MLP neurons of a small language model. Each row is named by its layer, matrix (up: input weights) and neuron, and shows model dimensions 0-255. Each number is 128 + 24 x the weight over its row's rms, rounded and kept within 0 to 255. Numbers have three digits each.
Before each neuron's rows, "fires after" lists the tokens most often just before its 100 highest values on Wikipedia text that the model never trained on; "fires on" lists the tokens most often at its 100 highest values on Wikipedia text that the model never trained on. A number after a token or word is its count.

fires after: "| " 35, "; " 14, "°" 6, "a " 5, "(" 4, "=" 4
fires on: "0" 42, "1" 10, "N " 7, "h" 7, "0 " 6, " " 5
L4.up421:110157119137135125125161127103109134105114120127116150140121141140117156130134151114087161139099122159114151118104146103071096153127120150123112188162099119099099153114155126127105099171116145128105170125115132117163136117150101083128137119097114116075086101133107142095134162123145116189145156134155121117112166148159111147132144138125099115180131148159152102148129091098137088147128135127119157128164159115137122101144104108113126096095118103124130166107103120146166110155125143170089136070135152149162140112103100098158134152134113129112160094134089131093100073138137147105085148111117129121097120150116113118114121063126118126128087097095133126133133125096118105121134153126124082145089144151142136079111111124107103117147177145149159116187123190148132128085134134

fires after: "°" 25, "==" 15, "- " 11, "\n\n" 9, "″" 8, "\n" 5
fires on: "N " 34, "Personal " 9, ": " 7, "- " 5, "Awards" 4
L8.up638:162154103138114131124186146138116147174143108127126112145074124128109149119134132153143113171095134117111127138071100146090083120113107096150107169160159139136149150129133134128150117123119154094100094154111117110128109142123089141149124093142136144083104127107123126146113117129105120136117129190093146170121128145126095151146103167152156123122105125127159099128115124082137132141164109133121110098135081158137110116113157121156066118114105126158127134078170095142146093130094112133144128141155133101145137077120068130169155171152117125149124119119155124150158087149148147104101140114137141105123140155073106140120133134103097130108119135108158163137150152130123083142161091124135081171101122155120169124132104126134158100154137107187163114119151098153092136106159148

fires after: "Al" 26, ", " 19, "Yu " 5, "and " 4, "-" 4
fires on: "and " 40, "-" 27, "no " 9, "& " 5
L8.up550:154114137124122114103166148132116132128145117174097144143107107127125136139141128086113113078131113153141149117109130131099154129113105139145052132169140136157114136110153167137146110104098123098110122136109147126142126127136094113076148108130130122150101119132114110081148142144167126125094120129202140064080149165151145170166115116087122130153131132117119115125135107145133129112116127087104155164151165143148106093125142127139149152101111126080134152136071111097133083125133114143098145134084129139138116141129100079160129117097156170112146132144185121136119119156143137111108071158153154141149141127133101111076068120136130135133095156126137136132110120102123113179158120120156124151072151114168150119153079196159105115105117124112147124131114147143129123130114136

fires after: "(" 53, ", " 8, "born " 5
fires on: "born " 48, ", " 5, "(" 5, "194" 4
L11.up68:123120144130091099127155089112115111141131108089094083105175152175153127154129111128103107099163099132124122132080125148111089126125091145097129100153107112129100099108171129091111127136127171131096139115173115157119091134173132136116090117117156120118142073091137093131138155105127140153145109125100130116099058123154093147150139161153155119120079138100147093120099158092136126125125114179131100159124116141083156116171115137104094112099128171124106133162127109148157127123111123109154099070130145139141124137161127146136155157129147124121082106122099128133159120154102133142119134123128142128125111158116100160126129094141157127142096161117106129154143152134119098101178114104141084148115179148161114089146124118109134105107131099162176126141148117173125169095118136

fires after: "| " 49, "\n" 8, "/ " 5, "unda " 4
fires on: "+" 18, "−" 18, "(" 10, "was " 8, "- " 8, "0 " 5
L9.up102:107131108139097136120143103119154114156136153122106150136157120117086135090123143167125123148103140152103197129087112141120087134149105110099134137114113111081147123097133135147156138098148129101139130139140129131092116135097109135100090095132079119079146112118137120110164139150092099165181137126169115095106165109150128085139096160100154149145118116126157137110118099141147102128148119106177135101118122129150149118136112145165130130117130161140143188164128103104111142153114125101109133125122127141141135115146189171132143147132103130148134135153124134081141138128127105106097106124090171117111198123105131141166125101131131117113080143103157126112151144132151086117150134171147087114125150119174151080116096136138172147100158081101121123177133180141077145114114121

fires after: "|" 32, "\n" 15, "| " 12, "Ref" 7, "- " 5
fires on: "\n" 32, "- " 15, ". " 8, ": " 5, "(" 4, "Date " 4
L7.up624:145135120101150126144159123105125083139102128111104148135094152105135133102127076151146129087096119131146161130120120103084098123147097122138117148154118158116148186112132107141087116123134160074132123163154101114129127151123115091144126090118124113075096059127173119144149115119124098143084129138152132103121129112134120103119142154185143143153120111120166079133131156091107121133122130133139136137148128146101158129125164121134108161114126150128111161141107058165170128141130128143129131127170140117157141080123102106086139144140100139164087085152103129134150160166144116095091145139103127134109093108125131150128128134105152115132119139134128141103139131160110106150135109158125059161150178164130145129130084128104145094126136132157209130117107115142097157094163131

fires after: "\n" 89, "\n\n" 6
fires on: "| " 63, "- " 11, "|---|---|---|---|---|---|" 9, "|---|---|---|---|---|---|---|" 6
L9.up508:146152117102151150134152110117143154123134122141151119147095100135138105112105127129135150147106113119115128147136124121104132142140149147132096123156099108086143128133159141133095116162192113087128108154129141081063098103153082141111114123114178090149114092133086162144136129079106130085144123129106159110144130127154108124142149159096112143129100137125116140094136138152107111125168101131102122143135098163186130157127158151145107114096068145139145111166157096167149059117119133166076108142151100100151131107102107159136133126129145119107101108146155123162108122155156140158110148098138119125136108130078124102077112142122157171095132170103132091132131135167184115148125104129101119129120141101118171096126134198137128141124119116157104114122079124145123114108140124

fires after: "\n\n" 50, ", " 4, "Awards " 4
fires on: "==" 40, "f" 15, "| " 14, "===" 8
L12.up10:191122115118123089130108093149129125135108161165126103157183135105110113134120145141115110084135120121156116093143148154134117114140119130110150146136096076145109134103149126149128113064151119130098125139128104162118100124125082089124116137129072129087134143141106156145114128155108114110130105096142185131134102052120092109098179116116114107154111110104167130148154123122148116147142141140154111082134139150151133124163141151135136083102109127154115146089139146120136146134076121104120121115155087155115124093138135155166145110147143182118153144139078126129057111148156114142106136132170114165127156149120133135075131142145157160122124133102131113147143151203125114109104125100112109136140106134138144099107177122142151116134138103113127117173083110156123110157130136

fires after: "in " 48, ", " 8, "(" 5
fires on: "201" 22, ", " 15, "200" 9, "199" 8, "(" 6, "192" 6
L11.up412:163116079121121142126167138131109134144134132128166125138157105130095171114118112122124073130119128106121151110128114155112129159149105127077152156169093130109100155130140180150148105129105121155140115156138095140103091087165088123139085074117134087165117117128151131139155152130113112135152082110140143144104120123158108092105137147153125107157129168120129152153120137171135133075144135139138101122146120151107141140183130180107136152125067174153136134129154132164111136137136146133156136087095153139114115152134144136115142153103120128087085111129095153128115134125148117086096127101153112125096138143140121134127136134187147179114096140160086127199135119169171109164103099096119100151098115114151112145076120098131128161128141136157088138137144153131124154126136126

fires after: "- " 32, "\n" 22, "| " 15, "(" 11
fires on: "201" 24, "- " 22, "202" 10, "(" 9, "200" 8, "199" 4
L11.up526:181099092135078119147166113090081127147127133109105134126086150141099142077160127129115120087135109155126147109125142148100111109148111138148076153144139176140116129104129100131114141093169126147105093134153136149120130132143100092127125083095123148106065110157150113113103127077108127133126116155172115137133144169144144131130168127185156109122097157141164127142124139122142152156135122151113077097156142139109111134129119171155135133136125123158106163133124085196130126120139146105138177089133122157147107100139121090106135146140121117106136140117115118127111145123122127122127133161125122213113112142139116127096147093142149118125093145116124129158115135130109101107150119114152042168135155124119175134122092090097100110145151129164162150143137156148117121145138107

fires after: "\n" 36, ". " 16, "|" 7, "\n\n" 5, "medal " 4
fires on: "| " 46, "- " 38, "\n" 7, "– " 4
L12.up986:157157102077110171149103105108147110101130151180137154128130180158108121153127135097125117161130103116105134128137151149097127124164150144119101162138100123111119123118161127125127128129152139102153170173112145112089076119139160088100146128115087130101135115103129136147169121133127127134100102135125127113131126096093131113111156117129112148098118134136121153140138106134118098156132118144120106116150089143158151154121113148116149103092129149111137143127150087146111135151126124171098152113140089088213111117087130145115145119177139130123102131096101122107151156119199168090127117148098099174152138078103118086104107118142149159112121150122140097100149149156154103184112104114147111126133100127093163080122181148148092141099112098124152118165103126146117151104131150

fires after: "was " 27, "=" 18, "is " 15, ", " 6, "-" 6, "and " 4
fires on: "a " 28, "an " 24, "\n\n" 18, "time " 4
L9.up244:129147088064147139103135125105096146124164094141127097135137166120155119147139164082115121134118151167163152120101136070098119109155139136092104181153128087150106116091165163095145143130126124101090113159159132110117144134092087123117128131085107068134085144135116139145109129135149094161095132095187167090130108124160105108130116161127129129124127144155130097113115103123142135116110121138149172171138109128130126108174088104166119131090126106167125160121133111126132111110115159146097128151134152134153094142091127136175143170111114142131115148147147092142136116146123132137097095106126164108138102155101142096137129107168118145103129139133138174150136115115110127114145137149165124157079109134161153049145097149128158144104141135113154131128104123145109150102102154

fires after: "| " 60, "(" 12, ", " 5, "= " 4
fires on: "+" 23, "−" 22, "born " 16, "." 4
L7.up222:152127081135115140110160109036161145097149103164109137130105122100110120136095106142134133116183106132080130149135124161104130118145098114118129123179139147100125106151162094150142135128116111122124109118091128108133103118142141124104116131117099123081094132104127090113111175152078141181146126173146120148141131175150122137137126147133117133169121122167158147153154116098142143089154121122145092117123092144135114139138163096121118150121077110147114186153133110123164100139089128122155077127110139136131173085141147103087140127142145110138117125100160121108171134141119144121151128181122142145125160151108134112168108110105128118120081158087120124121158113094150124115120135135158132192107165115105141116153113133168108134114169141142143126100140146147104149089115083

fires after: "|" 58, "\n" 31, "|---|---|---|---|---|---|" 6
fires on: "\n" 69, "- " 31
L9.up435:162097126150117140142123131133144138124123147123106174135123126090120147104102160138135121119114144127174151105093132143107114129110116097094080123112115133129101141112167122140104149095163138153110123158167112148090105142093096094086099100129147121094085123155088153103138131112132104130113132180125124114145141162127113092119146150186107120162159153151179125171086137121109145115122134121104126077128100144114132132125147131181139114106130146157131137086145103133118124150127107136153159087181109150194147088070090143142153109122091135127088133123172121086151139105124129122104112105147157141158105129157111129112145070094128126137133125105171122091146161132135136151129125152119106140166179107110136105151077137173128117124139168162131111132163161136098144123124111

fires after: "in " 42, "In " 14, "| " 7, ", " 7, "(" 6, "of " 4
fires on: "199" 17, "196" 15, "200" 14, "189" 7, "183" 6, "184" 6
L12.up457:169129117100143127129158130089131115121151113154148070115139126092150131097117125122129120115151128183156149114104111123084112108115109098127141157139105149106125101108128128158132119147104107128137107154136119154133112159182110133069090074173152110121144117138120139125147155136097117161126078100129135136129142134122135131086146134129135147159134103116167154130135135118132110118118154135115091114101090122121122139107109130123172084068130101138090124128115126187109133091156153178098122136157103167150126105114062137110130139111121163129146115145135124103127114111103104088090131119124169165081105148137123142107154107133161177107110142147136135177107121135134091145133105091119108156167099167129138122172152111117113101131181118117138118173121209153119115148154138

fires after: "| " 26, "202" 13, "\n" 10, "\n\n" 7, "December " 4, "ko " 4
fires on: "2" 18, "V" 10, "On " 10, "4" 10, "5" 6, "3" 6
L4.up457:150133174144128118124162121131154118178120146162151177133109115151108085116109147128112101126147095163145144090132126140100173122201128160127083097137159153114118140151120116157051124107161141126129129154138153158158083099144114125193100136153085143074081114136112163104164081108103102136138111154139131143114156100102126124101137164191135143165072146138123098133117153085126126121141138129117133097131144185148144140118122161121132142155127134098122130098117156156124128116097115163138128119126150137121086101100081135108143135110143125125105122103117150132147152152139126091155121132127118169155134152136088138105124122129131136145111111137142139130141160187175129132091124115124110118151120133142104120166098116146118132133063138095150145146108143121092135126111114

fires after: "\n" 38, "7 " 7, "2 " 6, "8 " 4, "0 " 4, ". " 4
fires on: "- " 38, "(" 22, "(#" 11, ", " 8, "– " 5, ": " 4
L8.up589:153120121111099130121119135102150171137167167144164119122117146106134131099133118119099132156144132133166180126120112143117097112128112128090085125148127126117110118123149089117147084103168132115138116139144074166119126157130087127153110093153096145126126089148133122106118116155132127123146117148109116114146143134126116142108157167131088100149130150102144135127110115134117114147144083106108126093136073140157174137162094159159162099114139127133162135117133101167142118114091129114113146129154099162161123080127105161123158180121096137116093121124139107130095095117126131121102103126177091167106149134154100130111134143161097165106136125088134108112124171120139121114131139152137124125162089121135125088131107092129140145130143095117144137178075197154027149114135094

fires after: "on " 18, "at " 13, "in " 13, "In " 9, "from " 9
fires on: "a " 33, "the " 22, "an " 9, "its " 7, "same " 4
L7.up63:128132139144126131105151181133161120096135134143065149153121145105154109072145151133112116148172093158127142085092133165137155138078086138104120159155091105153092123127131114112129140112137114148131091151113082131128103110108149135126096089165138118144139106117133153096144142126099107135133125162133124114151092120160113082147158127163107123113130202114176116101105138137119077115099091143095132091138127152114110103138111120172157114125088145125095149114155122165135120113123106170117097130186101122142112118168123179146132125106098145094150122136129180091109118095125092160128151124115142101133128103091126172129114064138103123132083143102113142158122161116142072135115125164133115096101139124130129139126119189121130120106125138158124121131128153136133135111101137

fires after: "In " 22, "(" 19, "===" 8, "- " 8, "in " 7, "the " 5
fires on: "202" 29, "201" 13, "194" 11, ". " 9, "200" 9, "191" 6
L10.up790:152145134080119157128150136109121138148129123117121090108152119106149158133132119096112097134123117097158132115099124157126134134179123120107116150149072144159072117117112149126151106120096091117135111117167126139097131150147135130157072077121171114161102121110126102137139135114093128134168089117126144119163145092132121111133121164149115098144117125143121101115082106153157115107186119141104104131103167101088116135136147142153144130100047110131121117103141131163127143172138143111111163127135107108137105098113102108150142151099124145109147095132144119130141105120103122113137107139132150142138148132111120157110120124143111199110144119138137117174132138172149060115171115085122095178173094146134124139101104115127110136108107124153172134133124173130134222144127140

fires after: "\n" 47, "\n\n" 10
fires on: "- " 44, "| " 40, "\n" 4
L2.up41:094073110091124108141148120121088142150113133142114100132160109133095109088114110128153115196164083134123151054105129128105106166136118123132097128125134158137144148165144106100111144136142177120103163155130129113090121122122133124174129111145124129091101127115143111124164086146106110108117088107135163094135149117121146134167151126152111137155062171105151076097109158150109134152114102105131141159112186183179126164100142141132145123118128135090142108100107116147101135137143117141174146087112134138139104139120080110168154156142113157116108094114123108113079140134146163100118135126153115178090120142119079109130144118152108148105148153162121138102169161164155099146127142103139109137121130118137119137152158146141122125105109142100157133124124127140128168130144136

fires after: "| " 23, ") " 12, "was " 10, "is " 4, ": " 4
fires on: "| " 27, "1" 11, "also " 11, "was " 8, "2" 4, " " 4
L11.up240:120104114174108123133159103105124121118156114145090159113105133113160118107116149145133132132121122145162157071094169122099088125157128143169102112137137065115150132120137138102105082130141148116114118108134137121099116130171142110144110129163109121119124096116159134076136158126125125139120126169168137106102129144100134128166102141195143177110144078130191134121073155090175125131161103093100102126162091137154144120143132166110133145117136136128200166140119131084118142122142120127133134095139110159192143106107161113145123163137135131133108122103114136139110137139135121140136121130104132128119147105133088104135139094130122108144087146116151086098102164113109124081122126160140068109105152136138125106126134140148127081098159124147120082174143149141091109156128124

fires after: "0 " 28, "| " 26, "1 " 8, "2 " 5, "8 " 4
fires on: "| " 72, "— " 13
L4.up486:119145105130092132110142101132140115077143117125075154128185146150094108107122138109106158142174130126091139132129124113137126075104141131136094120145169173098091134096142118103109139135114119126135154114124131146120134109131133065147142104139109145068135108137158130095130160140154104137148126147158136105148145125150153128110156122110097115145144110160180151136115077124126108146095096107128129078162102108121111103116095087144152159074148126108123194130111092077139117151138135157138138089133138137167182101142126119127132119087125138121171069126116104126130117134108121121151089152113150142094171123115132127107108110170137104144097153059106120069122100119138123090113160126166094145119134104132147090116133105126128151122156137153150122124126158158118142121098126

fires after: "was " 46, "is " 14, "120" 6, "94" 5, "in " 5
fires on: "the " 37, "°" 27, "a " 9, "born " 8
L9.up765:117097120098115117132159147100124098113142091115128061139130158136117155148064135107091135105119120139139172122120143139118121154132131167115085135115094100082078110141142143112099113110126169142073134121126118120117113118161120083112108110162134126130118096163142100104081127156115125136170108113129137063142071171145135141133142136144136128151123157134144146103068153122102131127102131133139078135132172132121114124162143153137141110117104093136182162117129119125155140082120138120160110093157123114138118127116159147102165114141115141147119124101142111122091123120116105110087139094139129156139119136115097161116136075120110135110137150110122125127100165187163106148135170157141079144077138145148179121095083139154142144137127135174148089127135135137106143110108158

fires after: "United " 24, "St" 15, "Ver" 5, ", " 5, "Fort " 4, "North " 4
fires on: "States" 19, ". " 18, "California" 7, "mont" 5, "States " 5, "America" 5
L4.up762:146156136098119123130130148111111129136132176093152120182104069068064124100112116117102149159141143107139122123140112142137142123099134116094107126114101138100172161137147112117102154103127153111133132114171128162141104136136127102090107095136138145079114107148151121093163160116116130095142133175158111138156168104139094142103172147144132129136097154122132102104130151142147109109121121101174077126114144148131083132108095133157110130121136130092134145095117139122100136133128137158144137102125151124163140097154106068156126117133102150093165124112114151123141109130117141081130114168075132170158092090148119131134083116109141157127113119098122112116122164163116120143147122140114097131136147150127144128120134110137123113082079112091138197137121181170097167112150159

fires after: "\n" 23, "9 " 9, "5 " 7, "6 " 7, "O" 6, "1 " 5
fires on: "| " 59, "'" 11, "- " 7, "of " 4
L11.up673:162139066149150117091100155118162146138104135167135119164128135112107158105121130086111100108162111131158110074162119136126129165151156147122166154142089160096063146187111132124118173071137150121134156138117140141095130107157152137151107123109111107098122115100125144164192145128110089114141135144188126109148166079114093102126172098129090144158091177121113161141121141126118101101120128126138145127095142128157111106109114121148127120106104154105148145118175120118151106120122144119083138109091088114150117121096131110171114115166103104074132117103093146096133083104148174094127139146116128140120131133143131117143081133124158129136113133129138091110116143159153130117124124139139154092147097122101129117124147119131162115098118131132131135126077105159129145158141122

fires after: "at " 39, "'" 10, "At " 8, "the " 6
fires on: "the " 46, "s " 10
L10.up721:167127151082136123121137221160172093159131179130096143120153141103110123079122093123118085125180133145148137120137154139167145130111134158100112125107137128114155149117140112118158152122170132132144086127100105117103130132141138128134165152123135157136111137151123107113145114143144075126083124130135181134110171140163162147143128193145116113156117151128117108137104097141145146155137127114117118101097141137156140120131093170126132159134123121126079159162121104135149091117098133129044153119132115105140141154143120114122149124080142109065132145124145094121099132152098106123132128110092088114170115140143114092130110123128142139106094103104158146105149145124123108100116107143108135102141095092120125110127072137107144187110123091150159151124090131127122160127120125

fires after: "| " 51, "0 " 15, "′" 5
fires on: "| " 45, "4" 5, "0" 4
L4.up837:125113146142107139101145080121096135116168110125082123157137175133096160114158116139117154175152119153113148149146135121110111127098145149138105123133132130155118117127113119099103096122107098125130116109143120110122147109183110087143145104146122148114128115131126157097149139145196131144133106120161138127147154151147134157116150122162094113136152136149137145129100089140121085111135115134125128101129142107113118096124105108112127149064146109102149138147110114076182137173139137161167159080100165131184178092094118104104120122137105118105139097095117118106127090115103116096135131128082159145104156133130131139095116126137101139129127113080157118113097113117152108127145148147174085142129149102134136078121060112098034123140157131111154129107131157134117166104112125

fires after: "| " 26, "'" 9, "at " 8, "from " 7, ", " 5
fires on: "| " 22, "a " 10, "s " 9, " " 6, "his " 5, "an " 4
L9.up570:129105122122107113101145135128095128132142121120106110180119149134112130164105089136121167110102184127126168101124114133100089150125146149111144121125108083098141157150104104098104118143126118126136107110133091119136131131128141120099156140132127142123117134074096156114105124175105120112157099126110126152109107146141131170110133166148101129150142184116117113149163120161131103144101072107157129135146163157096135058195102150113130164130152099146183158168106118142175113147132181127082080054091134120135137133160108117098155145133099129104104141166143139161130168110086116126148135124133113092154178150118140131124126087157128144117142125093140140116121160121119106154122154099146112136114127103136124141077109121154143160123145142158149147149103144136106138117092152

fires after: "\n" 47, "| " 10, ": " 6
fires on: "- " 43, "\"" 26, ";" 11, "." 7
L2.up744:098148099104112118129134107154105153098148114149095148116102107131087129093073134107135139184100115126109128125146122064094140173175130154108117103097135093128134125163145114140130129156160192122132154186160127116145125080106140141138090109113086155104126110146112117128174113149123135139117141151169166103147142150135147090128141109116126143138158141113146133105146169159080106156130094095146107100133120141145118104100156105144141139151094139129179128088138117156098109116123114118116135108133103119140120131111094139149141166161104146158115109157109161098103146114146139142136122121140147147145154109157138109150151099131106164095061162110124116110140129149180068145147149148110130108092155145124115092133126173141081142128129127129158136148149116133145136135066098

fires after: "\n\n" 20, ". " 19, "\n" 10, "- " 6
fires on: "On " 50, "on " 37, "- " 5
L12.up230:137114174100118123109112150151115202161159102135113117161124123136120130130117111115103123115095133107186154112133117167164169158130089126140086129147139101109150141143136119107134135087132091101129166128163093143141123149162127123145085147126108150105112080094105127155124132105110085100126139153184141092128146151102118137117124150144109134119091159147189096175113126122067089138140099159113089163128149126143134136131139127143136133128118122122127137130079191128117100171130129143098102042128139155120125116105093100148148189143143154121059132132140144136125143124123146097116131109117085103102129133118109117134140127082133140102128145121140144078089121136093123126134142164179098090140139136123132156162101132129146139122115141137150127117120149136129113112153151

fires after: ". " 17, "T" 16, "." 8, "D " 6, "W " 5
fires on: "| " 40, "; " 10, "C" 8, "–" 5
L7.up497:130133098085145110107117160085139098105140141134138140131141133079149134062137147132137126153134104108096157139170118131142127154132122092124115117143127133114125127108187106068130155115131109080113115155129132088089101123076115071099164112112149128116109114122146111120124109117116102123172135102136151135092130114150160147110113131121128108166079126157180111135104120111159089139129083123153081136159187138145146131144128127109161135090169129092139174108129118133148062109124111116128124129139096142198136103151138113131139139174142159135157105131084140111137145141130145130122086149153086142152122107094132125128106147156150145124113139147122147136117162160133128166125169128152095124086126070112160087131162129139099125091109110118153142146084127132120137135105129

fires after: "| " 34, "\n" 26, "0 " 7, "(" 4, "2 " 4
fires on: "| " 60, "." 6
L4.up48:101130145116107139103111112077130089127149130148139127133121155139147121104142155121104144139152113149097138150100148132137103127116143106111106119142137173086097125138148131162098100147142113116105128134125122103154125114138112100131124093114159117130115108145161117094152124107133103159178155185162094157150112150144131140137190135124112114104105115133174150141127077099088061140141114138110141122131099108126126099139114133133130097081139152101086166154093099152173150091111152174124121122139125108177193089086098122128146095135130121096146128058141116112139097137109118138124107128106132126097092140079121156136102117141133104118091119092130147107106136114157107149093172112119086160067116121154138093114137101128112122147115124165167141104126135148096114092107125

fires after: "| " 35, "\n\n" 10, "m " 7
fires on: "==" 14, "W " 12, "played " 11, "L " 8, "relay " 7, "Native " 6
L4.up58:131149136138092088140096115120129119111116152108132148134117132131111133095151129129130105169145135128111137106123094130124106114133098078136097146145123120082140175118171127149090101111112134071133143130114143096103115125157137152121150096106115125084091147180106139109157106188142126106156113175153138155137151147160125150122115120183128136144116211105133124089116135131156109117141166163105112098105130157135130166126134144123146174143144133116129176088103094153109139140143121170156097119167106142146143117108112055145144125136084157127184137106126112119082134116131130091110149133106116143140133150124096148148117048100140126145139105117142107147136165121110095143136150175121112145146146103120153128127167089138112092119161137138122089142147140144103102138127155

fires after: "=" 50, "'" 14, "is " 9, "was " 6, "), " 5
fires on: "\n\n" 50, "a " 15, "s " 14, ": " 6, ", " 6
L7.up181:126116113135090134130147129103103100119156118132124082136149162092141159156109151111111130107101101107144113114102091120112067159141089145119083151135125093130107147114135108120104119149091139094115158142138119137147139143139138116106140096146070131143109130148132122144093162171145137180148105137176161087131105159134119123119147156122104141112134125104143093080124133117121131114109069149170075168171166090085110120141122188143124114107129143124104122145150143144161102136141139141117145169123167128122139161151120131126182122119096118135130111122131133106116123118123095077086116116125117145159173165152122154117131091161111188101108138114102152168141132187107102111118188120159091158108140120126147104126137123113153172130155143110165107134136138137117140099117141

fires after: "\n" 43, "and " 5, "Digital " 5, "digital " 4, "a " 4
fires on: "dr" 18, "|---|---|---|" 14, "|---|---|" 12, "download" 9, "musical " 6
L2.up859:176166110183093137111095112116137116132105103118161121108109119119122130128133147128092119135116118108096141124117145166101127131097199090120125116131085111128189066161120140125123135134135145123097117120133170129132121129109141172106145138104136124123125093150130082156114130111141119158143151123092148138116179116169085117158170158102130124092113132145127059112126133105140131119117151119142140138115153132150119156128134114135074111127115121128096115166154154094126118118072135115101105123106117120120160127146133149122145156144145152128157135103125154149121138135133115125151162087126105123109065101091124150122111120129137154085128102141161114123162135184163117161158132117168129156109129153143106052130169124133161150122095101072145129175129108143141133111112188

fires after: "United " 31, "U" 21, "the " 11, "S" 11
fires on: "." 23, "States " 18, "States" 12, ". " 11, "Australia" 8, "United " 5
L4.up326:154087155142122116134153132089149112124117128126150149156112094088101158127139110126140136134154143117168145103117099130126115138126120143109110128116135083161138162104148119134094176125128122125107145125182097124144117113128154083136126128114100142109153118128159151124170152111124121150087132175144113088147182177130133095120129123159107140158137135109120115130133118109124121115136096104184143152134167117145102088083111122140116107117140114119154112108087128108136109194142117152148177074126152129136111127160099136117141166166050169124150097138088166151120148121129104112107143166135091111160141064107124134106081115097145143120118113101124174130152159143135117132162135088143096144103125140138132134114113143137128144154100087140157163143099167131145114069103105

fires after: "\n\n" 52, "\n" 20, "1" 7, "3" 4
fires on: "==" 27, "===" 25, "," 18, "- " 13, "| " 5
L11.up85:123102125062082129160123115152143124123141139090126122108168128121123119089129140114136107139127088111125164140111118105115107140130114135115110162125145112123142149157127110133107093091167075126110175136175131121134120136092089058095143114176116121087115145127125153161161120108145112114135157162113178091167137135167150115137154152149112121117102130090167150149130140106117123111112082100108154123138150131147149126131159107173123098100127105164138108163109108134186066129102147149129122145170115122172157111119164137110139098137130174123124088141144117113127112143179128121132120144133139144104165153111134156121091063145161099106113120100145189139113162153111113150134108101126107128124133092116142124140154105118119160140157133115112132137100142138111098112130189

fires after: "In " 30, "in " 28, "January " 5, "May " 4
fires on: "197" 14, "201" 12, "199" 12, "191" 7, "200" 7
L11.up993:121109111117141138114137142113123202136139120103121090145164148130163147161126130094131135143130118089144121109126139135125095131139149132082148102134094121153105164118120178125100120098125118139159138094168107138079140155133106068121117108127131058177136103083107124140150140141104110135134093076136142120165104127186069155136118153121132122146089152142128140124120112173104148103149130168119126096097130110141120137155154156116124103099079121153120132125173115174142137168146166183135144108132081135130098113116106105126132138127095165082117118133111137147139124130104148123107135111157160137112105136107125156103139138100148116087112161140112147121119132100153130141155112091129113124114109153152098138096150146109161173145161125175154147139133151170165169106128166

fires after: "\n" 44, "=" 24, "\n\n" 8
fires on: "- " 44, "\n\n" 37, "= " 7
L4.up225:134141132130117101135127132133106098121115123126106115140141078081102140078134105120135111162105098132153167073120150111116145099147105137141095181136152093142140148143121113156087102142177156073087159143175140136136135165119108167134136127118101131053143083130118132137110108152155121144116129156146120110137087120119084140102155122105093145131110149128155089115130127122140105129161103130122101132146146142164119129138166145162161106121126178086144144132115113141153090158136103133137121138146128170131143133099084167136139153118094168132118070132128153159149124095164137102095131154077125142162125124107105093123130094112130144121144145122119145100153157157136112152094126110133102162141139132168162143115123139066112167113152157090116148152098154138095157102104114

fires after: "\n" 49, "- " 5
fires on: "- " 30, "| " 30, ": " 18, "/ " 5, "; " 5
L12.up900:116157114129128174137128121122121143135129140130105132077111133155108125102116116106082112109121113153106144159140148173135125127134118099136117155098107163137166104179145108127111085147130115119113097149117106124102137143110124147149133075126107143079145128152118126117156129097096120122120129116124122135169135082086123129150124150179124154113144119143178118127123130107143105153175059063144151175133142136187103142127168169140124099082118152137190160136121134147126098152127116124159122102162142106189114103134108161164156099133128116135084096146113121117133128160085149145131063140129095163093139109110124137130109100127076073094104142122121133129107125141123104142122080108144081149127134113132145108092114103118121139077140097133132119152110151139134131116118103

fires after: "| " 38, "D" 10, "W " 7, "; " 6
fires on: "." 30, "| " 29, "W " 7, "–" 6
L8.up895:099142104075178128123134123060124123124097131197148146136159148128138099048134147115148122111137101133104161142137139123139151100122143150147110117146115111094107135102150121112143134143184170126091093126146079154109101106143100092106100096124143115062101110103174165128131135147110101131104104125157130085098142122149122142113110124116135136150102138105176149124135107087114159120136092057095156122158112124122158133133158105123107162094132105110113151183168127109156126101124127116169148126148109162182143121127127142085146122147131137137152102138149125102109111149136100123103103140136081134186154110103135135117121136139124134132120133123124133142128137116130142149135136134134107159121150147131171088110121157115121148105094113140188145112122152135098172097118127